{"positions": "rope", "rope_fraction": 1.0, "init_std_qkv": 0.023, "lr_mult_o": 2.0, "beta1": 0.95, "decay_fraction": 0.736, "batch_tokens": 262144, "doc_mask": true}
MLP neurons of a small language model. Each row is named by its layer, matrix (gate and up: input weights) and neuron, and shows model dimensions 0-63. Each number is 128 + 32 x the weight over its row's rms, rounded and kept within 0 to 255. A neuron's up and down rows have the sign that makes its largest values positive.
A block is one neuron, or neurons of one layer that tend to fire together. After each block is what it responds to, as a language model described it from the Wikipedia text at the highest values.

L10.gate122 [123 100 119  88 186 118 127 103 107 141 126  83 137 145 127  94 174 111 151 167 136 135  79 111 163 102 141 152 164 141 202  67  95 127  99 108  62 158 152 122 132 124 131 123 137 106 150 124 127 126 132 105 160 146 152 116 139  90 130 106  80 130 183 130]
L10.up122 [115  79  90 173 147 148 107 178 137  88 196 146 142  94 151 130 167 156 178 105 170 132 121  88 167 208 179  77 183 131 113 161 118 155  97 169  84 127  92  80 116 144 138 134 146 146 137 103 165 107 164 132 103 212 137 113 133 122 190 179 118 125 137 168]
L10.gate161 [174 144  62 142 120 183 143 160 143 145  82 111 110 156  97 123  94 172 172 102 136 146 141 142 122 128 136 117 194 130 169 113  88 100 107 113 131 111 170 125 142 104 100  63 153 193 112 162 199 106  83 179 143  91 141 107 115 134 149 170 130 130 140  95]
L10.up161 [146 138 106 112 139 120 119 136 102 110  94 135 104 185  85 110 171 157 154  96  93 119 152 176 100 149 132 104 105 108 173 111  66 160 102  94  98 123 146 154 102 105 148 103  87 187 161 148  98 147 122 180 139 128 108 129 164 181 107  89  97 127  86 136]
L10.gate269 [167  99  83 107 139 123 132 141 130 138 111 115 124 194 152 165 103 119 138 133 146 164 101 141 163 152  93 145  50 195 141 147 165 167 130  67 114 107 163 156 143  72 108  58 188 127 155  97 135 113 186 127  82 149 125 136 162 150 139 146 120 107 171 115]
L10.up269 [128 112 101 110 131 159 126 130  82 154 112  79  99  95 170 176 152 113 163 170 147  99 132 123 137 129 126 160 140 144 182 164 143 103 142 120 167 117 109 161 171 189 102  83 116 114 131 162 157  75 144  87  16 146 120  97 110 118 149 162 154  68 113 102]
L10.gate447 [132 183 156 150 149 176  73 154  99 124  87 103 120  66 159 144 111  80 115  85  89  99 185 103 170 123 174 138 110 172  84  85 127 210 130  95 116 155 157 147 161 136 144 145 173  75 154 105 142 136 123 129 201 113 158 142 143 131 134 156  63 129  94 146]
L10.up447 [ 83 117 115 132 141 116 166 129 108 144 109 134 198  98 135 143 147 142  91 120 106 141 148  92 182 142 169 138  76 147 139  59 135 139  90 129 129 101 121 150 147 229 149  99 143 118 179 105 101 174 107 117 143 158 172 106 145 132 121 143  88 155 156 164]
L10.gate499 [ 76 163 227 117 105 147 170 111 142 124  88 159 102 131 103 159 115 187 184 169 120 113 139 116 111 137 115  54 178 115 160 139  67 198 134 169 106 171  87 123 121  53  84 136 164 142 118  82 164 142 146 143 125 146  95 113 188 150 121 125 106 137 150 197]
L10.up499 [ 69 111 115 170  96 192 159  99 146 159 152 140 160 164 144  91  93 106 113 153 101 153 118 145  92  90  84  85 137  90 133  74 111  74 135 134 114 139 136 144 158 143 132  99 118  89  95 117  91 115 146 134  88 109 133  99 136 133 106 110 163 144 111 111]
L10.gate583 [141 175 155 134 130 181 167 156 146 153 110 103 168 128 130 152 136 128  84 126 128 101 112  83 147 147 124 115 115  90  53 114 181 139 142 129 142 184 128 100 141 117  86  61 142 129  86 112 173 126 122 150 102  87 148  95  77 108 136 115  96 108 161 130]
L10.up583 [115 146 110 122 126 121 155 137 157  77 105 106 102 113 142 105 173 180 121 128 167 117 166 111 147 101 198  81 136 110 147 179 136 121 175 111 143 107 102 127 113 107 130  91 138  84 169 105 125 110 117 152  77  87 116 118 136 159 197 127 206 133 139 109]
L10.gate766 [118 146 165  87 160 103 154  60 167 113 107  86 179  82 144 136 186  74 152 135 171  87 138  71 157 196  90  93 201  86 101 130 147 159 150 105 117  86  92 192  77 141 109 122 165  89 201 116 113 112 111 156 142 130 118 139 163 159 117  82 147 153 170  83]
L10.up766 [151  72 190 113 128  86 117 102  96 101 182  75 134 134 156 169 101 154 144 140 126 154 128 130 119 123 130 142  96 148 152  82  95 115  98 177 175 132 110 109 148 153 102 145 135 128 108 118 116 127 113 179 165 137 122  74 117 132 176 156  87 158  60 127]
L10.gate778 [174 131 141 125  92 171  57 129  78 111 174 179 164 168 147  89  89 139 118 162 163 152 148 242 114 146 133  96 110 172 163 154 122 111 190  68 109 101 128 129 151  77 174 125 176  89 126 116 166 129 171 112 150 152 128 131 173 126 177 113 124 176 177  93]
L10.up778 [161 104 179 112 178 127 206 111 122 118 120 119 161 161 160 162 122  77 138 133 155  80 116 180 198 131 164 112 104 132 116 141 114  93 110 142 121 175 134 131  75 132 109  98 120 173 135 124 193 108 167 186  56  73  65  84 183 106 152 117 126 152 162 172]
Description: Joining words like and, commas, or, to placed after a noun or adjective, before a coordinated second item, as in rivers and lakes.

L13.gate193 [120 138 137  98  91 122 107 112 131 118 109 141 118 152 157 143  95 187 157 159 116 105 101  72 164  98 131  91 168 136 153 147 128 174 140 124 219 150 196 156 111 148 108 105  82  95 130 106 161 148 186 100 167 110 172  51 134 173 144  87 145  98 115 146]
L13.up193 [134 156  91 136 120 125 154 148 137 143 130  99 159 155 158 141 142 148 178  89 169 113 122  82 140  92 133 146 183  90 162 135  57  96 174 136 117 101 128 113 132 112 124  73 156 156  79  69 134 110 156 144  71  83 171  97  99 157  90 172 109  95 141  77]
L13.gate233 [106 150 107 166  77 120  99 127 141 120 136  99  29  80 115 137 168  99 218 134 197 137 205  41  89 110 103  93 147 133 138 146 108 112 137 139  98 108 181 116 112  95 135 148 171 145 164  80 194 142 118 172 186 117 134 154  92  74  88 143 129 152 182 152]
L13.up233 [165 136  90 125 144 169 107  93 148 127 135 124  85 123 121 134 138 138 157 133 165 195 163 140 152  70 136 159 125 201 175 109 137 140 148 103 168 128 103 123 147 151  79  82 126 142 160 125 146  95 155 151 157 105 186 186 108  81  91 177 119  97 114 121]
L13.gate386 [152 175 120 123 133 173 170  95 136  52 127 198  38 101 155 109 131  97 145 142  90  99 132 100 107  96 115 131  98 121  89 104  91 153 128 167 119 132  94 128 120 141 100 125  82  82 146 147 152 102 125 133  49  80 120  94 116  92 102 166 128  84 172 129]
L13.up386 [112  96 143 182 115 121  97 134 118 107 158 120 144 152 100 144 180 132  71 195 142 169 128 161 163 170 143 181 177 139 185  74 100 146 115 125 113  98 117 137 121  92 111  73 146  83 127 107 101 122 134 114 184 174 122 121 137 153 130 149 177 185 113 152]
L13.gate409 [131 200  95 109 185  72 129  85 140  95 150  98 121 111 130 112 124 140 147 135 103 128 120 124  96 143 133 123 149 150 143 128  86 179 118 105 110  81  83 187 141 118 132 111 107  87  92 152  90 134  68 163 132 120 154 148 100 121 112 190 133 112 153 166]
L13.up409 [144  80 128 151 185 156  81  75 115 144 108 114  95 141 113  81 182 118 161 168 104 122  86 164 137 160 186 117 165 110 157 158 118 138 100 170 101 124 141 111 131 145  77 170 126 133 160 139 113 174 147  80 101  72 112 119  82 139  85 113 194 107 142 121]
L13.gate569 [125  89 101 195 123 147  97 106 176 142 128 115 136  72 233 127 123 114 110  55 132  95 110 119 108  93 154 121 127 145 177  88  66  86  68 128 130 107  85 159 107 105 144 134 138 134 122 136 143 124 138 179 133 163  65  71  99 100  81  98 126 112 126 139]
L13.up569 [183 154  98 164 157 108  76 167 139 130 124 102  93 188 182  94 120 111 140  77 158  56  96 176 147 186 107  70 119  67  78  67 131 147 141 141 118 121 148 138 115 120 147 158 161 106 172 150 144  95 177 145 158 184 115 101 109 116 113  99 173 214  71 118]
L13.gate672 [157 173 139 114  99 133 141 116 128 100  51  86 146 130 128  86 123 168 109  68 151 147  97  77 168 106 124 119 145  71 101  69 107 168 168 188 115  88 109 148 107 107 154 115  83 124 133 118 140 171 186  85 103 141 146  52 138 126 123 147 142 119 113 148]
L13.up672 [182 106 111 178 102 176 124  97 178 116  79  67  97 128 134 137 169  94 154 145 173 168 127  82  80 105 116 111 145 119 171  52 157 135 131 154 107 113  51 130 136  99 101 112  62  93  88 179 148  90 109 164 139  37 134  83 135  78 141 101 113 124 135 127]
L13.gate729 [198 150 175 136 123 182 168 129 130  90 124 108 113 104 105 130 186  90 149 106 162 116 158 131 142 158 170  99 203 100 122 102 120  73 139 156 126 192 139 123 126 144 123  97 199 184 157  89 103  66 140  77 125  78 117 110  97 130  83 108 128 144 156 223]
L13.up729 [101  86 136  91 119  97  74 144 180  93 117 166 128 115  79 106 135 119 210 110 136 125 151  69 118 139 129 164 157 120 107 102 157 112 135 123 154  82 109 140  75 186 139 110 170 105 155  95 144 120  92 185 101 122 146 140 122 181 158 160  60 132 136 162]
L13.gate818 [129 167 136 149 190 135 155 138 134 107 121 113 132 100  70  99 132 134 132 166 140 141 129  89 166 174  89 119 169 152 154  99  96 198 121 105 119  98 108 159  85  96  79  84 157 102  85 160 166 136 114 117 156 144 159 131 101 154 107 109 103 124 111 125]
L13.up818 [149  83 174  98 120 120 117 141 153  75  83 124  97 142  89 185 158  65 138 143 191  81  75 121 125  66 126  86 158 131 148 146  87 126 111 130 131 150 104 105  96 119 126 113 128 150 128 164 190 107 136 108 136 180 121  64  96 123 113 124  94 170 141 125]
Description: Commas (sometimes opening parentheses) that close a short clause and precede "and", "but", "which", "while" or "such as".

L13.gate114 [168 175 111 142 174 110 121 141 106 152 165  71 137 147 115 159 110 183 162 156 185 101 174 152 133 162 145  93 118 158 155 125 159  85  87 122 108  83 151 158 105 106 126 122 166  70 105 175 148 137 156 130 128  83 191 115 104 100  83 140 125 162 126 144]
L13.up114 [153 123 143  86 112  77 113 167 133 180 155  93 162  95 146 164  97 190 153 172 147 115  95 128 113 125 161 107 124 143 117 138 159 112 135  25 130  95 112 145 154 125 123  89 144  52 157 144 105 134 150 140 229  85 143 156 102 132 106 155 148 172 153 137]
L13.gate154 [ 96 152 125  83 167 183  72 166 120  61 141  66 155 132 184 101 128 128 124 123 135  55 122  47 106  85 165  60 131 113 193  95 196 148 114  88  37  95 140  86 101  88 113 106 110 123 126 124 159 134 107 149 183 134 128 120  90 185 140 149 108 103 138 181]
L13.up154 [155 112 156 186  96 140 115  82 173 129 149 155 177 123 201 121 159 183 126 101 128 100 122 127  88 125  49  92 116 158 153 107  75 121 143  95 102 148  93 144 111 102 141 137 150 140 154 160 132 132  90 103 146  78 118  87  90 162 132 132 141  88 157 118]
L13.gate175 [147 155 127 156 143 144 105 132  97 114 167 124 152 135 110  99 157  86 140 131  94 109 120 172 116 139 171 139 110 173 139 109 132 112 125  65  85  86 139 165 172 136 104  60 110 119  91 182 104 121 165 124 126 136 161 107 124 132 190 154 159 151 135 161]
L13.up175 [ 44 150 122 187  62 102  82 104 187 133  91 136 103 123  81  71 100 107 198 170 131 131 118 164 131 141 181 148  92 181 113 144 119  68  90 162 167 134 179 108  80 126 147 184 119 186 200 158 157  94 177 150 171 130 146 121  91 134  48 125 172 105 114 134]
L13.gate194 [136 178 173 128 136 114 101 159 118 156 173 146 172  99 140 111 121 172 188 145 110 138 135 124 160 109 106 123 157  94  68  48 144 116 187 115 217  92 103 104 126 121 135 161 157 128 146 114 142 122  67 125 151  90 129  98  86 150 178  88 177 145 167 136]
L13.up194 [161 154 112 136 129 136 141 164 126  78 195 155  97 152 116  75 177 110 118 138 126 121  78 148  94 173 102  96 125 130 141 141 118  87 102 138 166 128 125 106 143 118 140 136 103  99 146 156 122 146 135 119 118 149 165  98  93 164 117 168 135  89 116 182]
L13.gate241 [132  88 117 126 102 117  68 140 129 148 120  94 188 107 155 119 119 142 119 133 112 193 122 205 213  93 141 136 140  80 124 153 123 180  68 128 133  81 137  83 138 138 166  85 130 169 139 117 141  82 140  95 167 124 202  76 147 143 151 123 118 131 168 148]
L13.up241 [138 120  98 122 112  38 145  96 164 116 104 121 161 124 165 184 129  95 147 164  65 151 155  94 125 186 102 107 150  73 139 122 161  77 148  95 126 119 124 158 143 183 159 134 157 147 128 114 142 112 169 116 135 148 141 141 150 172 102 147 154 123 206 114]
L13.gate277 [104 117 125 167 119  71 122  94 119 119  78 131 161 124 138 185 204 157 115 135 137 129 161 119 145 131 120 123 159 148 120 147 178 120 122 117  69 128 124  87 173 119 124 134 148  95  79  75 115 141 181 174 110 113 175 161  91 108 181 205 135  95 135 150]
L13.up277 [135 150 166 187 212  91 101 118 116  82  88 105 135 131 116 120  97  96 154  85 186 138 107 120 152  94 138 114 126 161 105 156 118 150 184 186  78 136 175 129  76 134 120 168  87 128  86 116 136 180 116 119 102  73 188 174 139 108 156 148 113 122 109  59]
L13.gate288 [ 92 194 133 146 142 120 116 152 126 113  99 103 115  83 177 200 125  93 118 143  99 174 160 181 122  86  64  86 149 133 107 100 132 146 147 115  89 124 140 124  74 153  69 138 190  99 131 165  55 123 152  79 151 170 168 119 174  77 119  92 148 160 123 126]
L13.up288 [121 146 132 104  52 105 155  96 185 160 115 107 161 128 195 148 104 111 187 176 132 184  96 101 159 120 150  79 127  72 134 122 124 110 104 113 130 138 136 101  96 106  68 151 127 107 145  85  44  85 104 122 154 179 137 159 157 104 125 123 126 155 137 131]
L13.gate788 [126 125 129 119 175 144 112 114 125 111 112 170 180 120 195 155 146  94 163 138 121  99 117 198 162 103 120  93 164 185 105 120 178  85 162 100 175  69 120 129 109 131 133 139 134 119 156 149 154 136  93 105 172  82 152 137 107 155 157 163 126 110 157 104]
L13.up788 [112 151 158 160 149 115  73 118 143 203  86 128 164  71 158 115 147  99 153 120 112 100  97 117 185 117 124 125 135 108 133 129 141  69  87 136 160 106 153 143 141 149  98 134 135  78 167 150 173 180 107 145 102  43 129 103 173 110 124 152 113 118 145 161]
Description: Prepositions, commas and separators that come right before an expected country or place name, such as ambassador to, invasion of, Republic of.

L16.gate243 [133 130 172 162 169  83 125 108 135 138 109 124  91 154 173 141 151 144 103  88 134  76 159 146  99 109 206  68 128 130 144 131 112 176  77  96 165 150 146 111 106 147  93  97 161 144 129 190 123 152 150  82 113 122 108 166 119 132  87 180 170 114 142 101]
L16.up243 [112 143 126 124 131 151 120 103 146 163 151 107  63 173 133 133 226 141 110 109 123 156 148 104  77 134 142 151 183 155 136 123 120 145 169 110 153  89 129 119 112 138 162 105 110 114 144 158  82 130 156  87 171 127 157 183 119 132 103 139 157 177 152 137]
Description: Fires on the comma or final noun ending a clause that states a result, mostly in sports careers: "ninth place," "33 RBIs," "final chart appearance,".

L16.gate693 [ 99 110 170 167  98 154  99  93 137 129 120 109  70  40 149 129 133 111 141 156 126 113 190 179 156 126  88 108 196 135 172 146 121 111 122 125 146  99 164  84 133 126 117  95 158  80 151 184 136 146 142 120 131  95 151 186  93 175 139  63 122 178 169 137]
L16.up693 [120 128 115 170 167  98  90 122 153  85  26 110 115 163 143 168 112 133 122 132 159 150 152  40 116 162 107 147 154 178  74 115  78 105 125 109 111 139 153 125 100 149  72  96 166 156 161 107  93 162 122 147 136 117 119 112 139  86 143 168 116  79 143 134]
Description: Fires on the token just before an expected country or place name, such as list commas, table pipes, "in", "of", "over", "New" or "County", as in "Venezuela, Colombia" and "of New Zealand".

L16.gate239 [140 121 152 125 106 134  96 115 202 165 185 145  94 101 151 111 158 124 161  84 140 154 127 153 112 144 133 124  76 104 140  72 132 127 137  98 123 139 180 135 125  89 154 163 137  98  84 100 128  88 133 181 102 112 108 166 138 191 119 115 190 141 124  99]
L16.up239 [114 123 129  96 108 124 123 150 142 164 144  62 109 122 199 109  73  56 103 134 122 109 126  74 183 132  87 148 113 133  53 159 131 115 106 111 180 179 155 173 107 149 111 133 117 137 129 117 142 126 186 113 125 128  83  56 118 108 122 135 108 178  89 127]
Description: Word-piece tokens inside rare proper names and taxonomic names, often repeating an earlier-seen name, e.g. Voskoboin-i-k, Acran-top-his, Dennstaed-ti-a.

L10.gate27 [ 89 172 138 162 226 111 101 171  79 117 162  91 154 169 151  70 123 130 146 147 114 112 113 142 151 111 100  92 139  86 123  86 181 120 118  56 129 137 115 121 106 136 109 116 107 140 171 126  97 135 129 121  76 123 122 160  70 161 175 102  92 116 124 127]
L10.up27 [ 90 193 211  96 218 135 117  88 145 132 194  92 135  62 149  95 134 124 124 103 113 158 149 145 142  73 115  71 171 110 115 130 117 100 113 120 109  90 114 180 150 131 112 145  61 164 134 146 104 138 111 153 153  91 176 116  97  77  80 136 130 138 173 140]
L10.gate33 [106 166 145 122 173 143 158 121 157 175 118 133 107 177 168 115 132  74 131 105  55 144 138  93 158 129 120 170  99 122  82 183  77  93 132  96 164 105 178 113  93 110 148 162 125  98 179 174 138  97  97 128 127 110 137 137  71  89 185 133 172 147 102 124]
L10.up33 [ 94 187  86 116 132 156 145  98 124 161 112 150 102 117 139 176 102  79 129  76 105 145 192 120 131 172  99  81  95 121 118  67 112 131 218 186 174 141 171 169 127  96 115 135  97 131 100 115 168 120  96  70 121 134 164 129 133 121 185 171 124 123 112 149]
L10.gate45 [116 157 133  94 143  88 145 171 106  70 202 159 216 210 132 194 101 103 109  95 101 109 156 128 162 180 100 141 113 136 110  80  96 108  80  97  82  85 106 144 159 104 147 140  73 134 160 135 124 123 105 107 127 152 134 149 124 150 114  84 153 111 139 156]
L10.up45 [135 105 149 123 114 208 131  51  97 165 190 114 165 116 117 119  98 154 105 114 135 121  93  87  79 157 102  65  77 114 179 145 143  98 119  79 134 128 154 142  79 127 122 105 132 135 140 125 148 137 106 111  99 121 160 125 118 145  81 117  78 127 127 119]
L10.gate153 [169  95 143 150 157 214 138 108 112  82 149 112 132 131 117 178 160 158 106 156 157 136 179 105 184 125 109  62 121 117 157 175 131  96 133 118 182 119 221 115 129 143  74 156 160  95 120  99 126 148 147  92 118 142 101 112 130 154 109 190 112 152  90 144]
L10.up153 [ 73 122 113 192 142 126 156 117 100  91 130 152 132 112 147 107 188 122 150 182  85 101 177  92 158 133  63  95 119 106 119  47 123 157 100 142 131 133 164 160 141 112 165 120 156 116 128  96 175 173 134 180 128  93 179 150  70 104  58 165 122 179 141 146]
L10.gate235 [122 129 126 165 138 126 138 120 148  80 155 140 176 126  88 143  85  65 130 144 143 134 138  68 183 115  74 117 115  94 185 188 118 136 136 158 132 129  88 136 125 148 111  86 153 133  96 161  71 146 122  88 129 182 187 154 114 108 124  90 128 137 119 137]
L10.up235 [ 82 119  96 134 143 159 145 138  90 146 104 143 163 165  89 149 173 161 132 129  54 142 149 116  79 137 154 100 135 130 189 149 143  95 155 192 207  99 168 209 110  95 159  93  61 150 152 150  99 110  79 124 146 148 133  99  99 134 107 129  69 118  80 133]
L10.gate429 [151 124 114 135 114 180 125 172 139 150 143 183 148 118  85 132 133 128 126 146 136 148 198 151 163 110 139 130 137 161 120 104 186 141 137  50 174  90  92  96  97 106  89 101 105 163 105 164 151  96 161 142 146 180 131 145  83  95 116 133 114 115 150 196]
L10.up429 [107 164 116 115  84 103 151 152 123 136 113 122 131 171  86 103 145 160 101 178 122  97 181  47 110  93 167 141 165  99 163 116 161 141 123 121 154  96 137 165 131  72  72  73 141 160 154 152 101 103 181  92 147 163 103 167  90 111 137 160  80 117  67 111]
L10.gate524 [181 149 126 172  77 118 149 136 124 131 130  79  87  96 177 159  63 115  94 121 151 125 146 128 116 114 103 110 137 160 125 104 143  97 112 112 139 149 142 106  78 130 132 146 101 144 122 132 126 174 103 144  98 138 139 166 123 148  72 156 113 157  80 150]
L10.up524 [139  94 144 186 152 122 118 125 139  79  89  94 179  81 134  76 155 140 175  79 133  86 101 136  48 161 134 115 147 185  79 140 122 117 179 124 147 130  95 165 123 145 107  97 142  99 127 128  95 163 181 139 169 130 123 103 162 128 134 159 156 137 101 123]
L10.gate528 [ 85  94 102 128 102 219  91  66 190  65 111 175 105  99 150 146 153 139 123 136  54 149 135 138 161  69 128 107 135 152 126  67 154 126  88 184 102  85  90 119 125 148 126 156  89 123 165 126 141 159  86  94 107 134 178 135 110 131 142 148 100  69  87 117]
L10.up528 [ 99  39 156 149 100 128 151 115 105  99  63 132 145 148 135 125  97 185 172  93  89  93 113 145 147  90 105 111 148 161 122 152  78 126 134 103 141 114  97  95 115 125 147 127 148 144 124 109 141 148 114 119 129 116 130 104 107 151 109  82 153 121 116 164]
Description: Opening pieces of words split into several tokens, mostly "ac" in action, acoustic, accompanied, also en-, inter-, el-, and hyphens in compounds like brother-in-law.

L10.gate22 [ 85 126 142 104 137 134  97 133 154 139  98  99 159 106 104  92 124  68  92 139 153 131 144 184 132 149 129 103 111 173 183 172  82 101  64 105  81 110  87 188 130 163 151 132 152 120 114 162 150 128 113 138  61  95 144 142 142 128 110 136 137 114 154  98]
L10.up22 [144 157 109 108 107  67 175  92 123 145 125  98  81  90 150 161 138 129 133 134 151 139 151 134 153 141  90 125  91 112 128 150 100 122 101 144 163 112  74 122 157 185 106 184 168 119  84 126 141  95 200 165 105 138 116 113 134 145 101 171 115 158 159 127]
L10.gate37 [142 102 109 114  71 131  85  72 131 153  78 172 107 128 123 163 171 112 106 149 125  41  98  98 134 145 141 130  98 112  76 121 112 141  96 104 136  91 125 149  65  70 165  87 180 115 122 176 175 149 166 145  80 131 124 134  77 123  99 128 130  76 147 156]
L10.up37 [129 179 165 108 140 181 109 156 161 141  75 143 114 115 140  99  84 126 134 156 172 146 113 171 152 141 144 137 119  82 136  79 166 142 134 127 107 136 109  95  82 122 127 102 155 173 176 157 157 145 183 116  25 142 129 138 180 101 165 127 132 123  86 149]
L10.gate117 [112 124 135  86 131 112 136 122 112 119 120 131 192 104 122 135  75  80 127 173 121 121 170 152 184 112 108 153 130 156 188  89 140 129  99 106 113 160 190 128 116 166 111 159 159 164 110 143 123 131 147 145 127 123 169 124  58 102 136  95 114  97 152 129]
L10.up117 [ 64 174 101 110 168 125  96 150  83 117  97  89 110 145  73  96 129 160 168  90 168 108 140 135  83 127 153 134 179 221 146 190 163 123 140  86 154 161 113  99 150 155 125  82 146 170 131 105 153 125 165 172 105 165 167 105  68 110 111 153 154 137 143 105]
L10.gate254 [ 78 143 133 184 185  97  70 115  92 132  69 172 158  85 156 180 168 137  97 147 115  71 169 129 153 132 197 121  73 121 149 139 131  87 113  35 155 121  94 142 161 117 119 134 164 107 139 161 109 127 149 142 146  81 196  90 140 142 153 113 126 145 125 177]
L10.up254 [141 139 135 147 137 174 117  64  79  94 147 117  75 181 173 140 133 154 127 212 168 149 180  79  52  84 205 172 129  94 134 136 142 168 161 109 101 100  90 111 157 168 172 158 115 117 159 129 142 146  95 152 130  95 172 123 101 137 146 170 153  70 128 105]
L10.gate286 [ 67 155  86 142  45 102  87 133 119  93 161  97  92 132 137 142  94 139 143 154  88  48 200 141 118 112 135 151 106 186 130 126 131 117 155  85  98 168 104 104  97  75 119 123  75 137  94 144 164 122 146 122 119  48 127  61 155 156  97 118 123  80 162  58]
L10.up286 [ 77 134 146 114 134  61 131 148 163 120 119 157 123 156 112 146 162 185 124 192 126 159 173 169  97 127  98 162 105 131 159 125 173 138 125  91  76 145 142 154 161 176 108 149  90 109  92 104 116 142 118 158 123 118 121 132  92 118 130 152 124 119 140 110]
L10.gate349 [181 159 126  57  85 128 159 124 150 119 108 110 143 168 139 115 168 153 161 136 112 143 111 106 167 182 147 107 171  74 121 113 124 177  96  92  87 150 150 168 171 119  62  76 181  98 147 163 129 111 132 141  95  73  70 147  97 113 113 121 161 111 159 122]
L10.up349 [156 166 149 165 164 154 130 144 119  75 155 139 157 129  91 105 121 131 151 108 127 138 111 157 203 109 134 140  99 156 147 100 147 125 142 122 105 124 124  62 136 163 211 175 100  75  79 162 100 105 112 108 179 165 151 174 167  90  85 135 147 120  43 154]
L10.gate372 [111 212 111  36 138 161  48  72 107 118 135 149 129 135 148 191 102 120 108 113 112  81 167 215 153 163 121 134 140 118 154 158 169 193 165 119 107 114 108 156  79 144 140 103 147 147 127 125 147 147 102 134  75 166 134 132 118 128 151 137 151 159 106 146]
L10.up372 [ 83 138 173  97 151 116  71 104 106  91  96  93 105  66 149  92  95 113 109 149  63 155 166 155 133 111 157 125 100 160 150 202 143  90 201 132  83 192 116 146 141 125 126  84 123 200 124 137 113 108  80 103  95 120 126 114 133 112  69 164 178 141 120 133]
L10.gate761 [ 82  77 122 127 136 138  69 105 113 131 173  81  73  89 114 169 155 117 144 129 101 173 164 163 108 125 128  73 144  85 157 157 174 145 192 109 161 109  44 154 141 141 100 109 166 152  90 136 135 192 139 113  97 125 178  67 117 124 131 114 104  84 117 106]
L10.up761 [142 114 131  93 149 109  82  90 163  75 134 140 142 148 117 134  84 127  88 185 132 114 104 172 104 153 119  85 191  90 168  93 131 112 186  71 169 141 118 140 133  99 122 103 116  88  79 151  98 124  93 168 126  71 111 191 100 129 159 116 143  90 111  72]
Description: Prepositions, commas and modifiers that come just before a place, region or scope word, such as around (the world), throughout, in central (Chile), Redwater, (Alberta), other.

L13.gate226 [134 162 159 110 138 135 163 141 173 140 162 136 122  88 153  92 148 163 142  95 190 140  79 140  96 183 126 113 123 120 130 161 103 125 102 149  92 132  83 143  90  84 129 171  89 121 141 147  80 154 112  97 134 191 150 129 111 168 157 111 187 133 111  84]
L13.up226 [127 175 134 137 130 117 110 127 119  90 133 161 117 183 164 114 135 104 140 113 166  83 134  85 123  87  88  97 137  94  24 109  79 142 145 167 180 167 134  87 138 139 147 100 120 142  91 116 160 165  79 167  69  91  60 135  64 111  68 207 128 141 136 100]
L13.gate260 [150 140 103 152 103 118  98 134 134  86 148  50 147 169 148  92 136 128 144 193 163 106  81  86 153 115 147 121 125 173 105  94 145 133 129  89 173 100  36  79 125 159 176 177 195 170 126 131 169  99  53 147 210  69 118  65  99  96 113 125  97  85  62 108]
L13.up260 [118 116 139 137 110 113 178  82 155 167  76 105 157 118  82  83 135 142 108 129 118 127 181 111 126 165  98 148 114 179 132 121 123 147 122 171 115 163 129 141  82 130 107 163 183 124 157  86 165 119 157 120 148 150 150 150 187  91 151 159 129 183 132  86]
L13.gate455 [106 159 118 124 122 144 141 104 114  94  83 184  83 118 155  92 122 140 185 126 164 162 168  62 105 169  55  96 140 118 114 151 106  60 157 151  80 147 165 119 143  93 111 160 148 138 148 183 107 123 126 184 118 130 116  72 123 142 126 128 109  94 133 142]
L13.up455 [ 49  95 134 100 110 118 146  91 129 113 130 114  95 160 126 125 119 130 142 129 150 125 102 112 157 103  88 169  37 130 134 136 137 110  58 136 145 158 102 143 145  89 187 134 198  84 119 102 128 105 121 109 156 135 112 134 149 113 170 133 135 122 120  60]
L13.gate458 [108 197 104  97 118 138 122 151 160  89 105 138 126 104 178 144 131 148 190 125 170 175 181 112 153 131  93 103 187 108 145 109 138  83 115 109 100  84 141 105  88 163 140 126 123 146 140 149 130 133 136 131 205 101 117 125 153  64  74 113 131 160 175 117]
L13.up458 [128 153 138 139 202 168 134  91 201 148 116 102  82 140 191 131 150 169 109 104 130 114 106 145 127 118  89 100 129 122  67 105 128 155 137  98 158 164 141 133 121  95 113 160 119 114 230 158 104 103 171 139 100 137 103 120 138 146  58 121 173 172 116  94]
L13.gate546 [115 139  80 168 137 140 144 111 169 145 148 105 104  98 143 142 158 148 129  82 145  70 130 124  83 131 115  98 154  95 163 113 104 132  67 136 131  99 112 148 134 129 116 169 124 117 158 125 142  88 126 215 135 117 121 125  60  72  93 195 167 212  89 164]
L13.up546 [ 93 107  84  98 118 161 110 142 101 101 109 105 148  68 131  83  83 187 116 165 100 146 119 157 185 115 108 145  71 126 131 150  73 107 138 133 105 153 177 125 120 160 119 110 130 175 116 126 130  79 218 175 148 158 106 128 166 106 136 102 140 200 112 118]
L13.gate586 [166 145 152  66 138 129 126 142 152 218 109 137 143 106 153 108 111  78 126 147  93 113 135 161 118 171  78 166 172 129  73  89 151 125 129 115 146  83 139  98 119 153 120  97 122  87 161 140 105 173 125  94 145 165 158 115 147 119 100 204  78  89  87 159]
L13.up586 [121 129 193 155 142  93 160 162 165 131 157  93  98 140  93 122 115  90  91  98  62 115 191 171  89 183 120 145 145  57 125 141 127 152 147 122 143 110  80  94 130 107 103 124  93  81 110  47  87 144 169 161 116 135 139 157 158 104  79 114  81 182 119 161]
L13.gate776 [107  74  98  97 171 130  89 104 194  67 148 151 146  92  69 106 108  80 121 198 150 121  64 125 126 155 144 160 126  93 118 103 128 122 120 131 112 118 175 122  68  86 144  87 144  74 111 125 130  74 116  82 161 168 141 131 116  96  57  65 113 158  66 174]
L13.up776 [151 128 200 130 114  97 181 162 144 131 122 146  86 122 139 173 129 148 108 165 114 172  95 113 148 147 147 130 109 151  96 146  68 157 136 154 151 136 130 106 140 131 185 138 188  75 189 168 154 111 106 136 136 148 147 180  93  83 126 104 111 114 116 155]
L13.gate782 [137 157 114 111 158 139  77 137 132 152 130 200 141  99 183  91 170 126 135 123 184  86 143 149 131 182 116 128  70 106 125  89 159 120 192 126 138 164 179 106  88 172 130  74 169 142 103 136  93 129 177 141 130 127  64  86  97 126 116  53 155 165  96 132]
L13.up782 [114 135 132  79 149 208 108 181 170  98  88  96 112 104 154 116 157 120 146 162 136 137 145 121 131 138  84 107  70 104 144 149 128  68 110 108 144 105 148 100 141 141 124 157 174 112 170 149 108  57 161 175 141 158 118 112 142 148  99  91 174 194 128  70]
Description: The opening "en" piece of words split into fragments, like enough, enjoyed, entitled, enemy; more weakly, mid-word pieces of proper names (Averett, Randle) and number commas.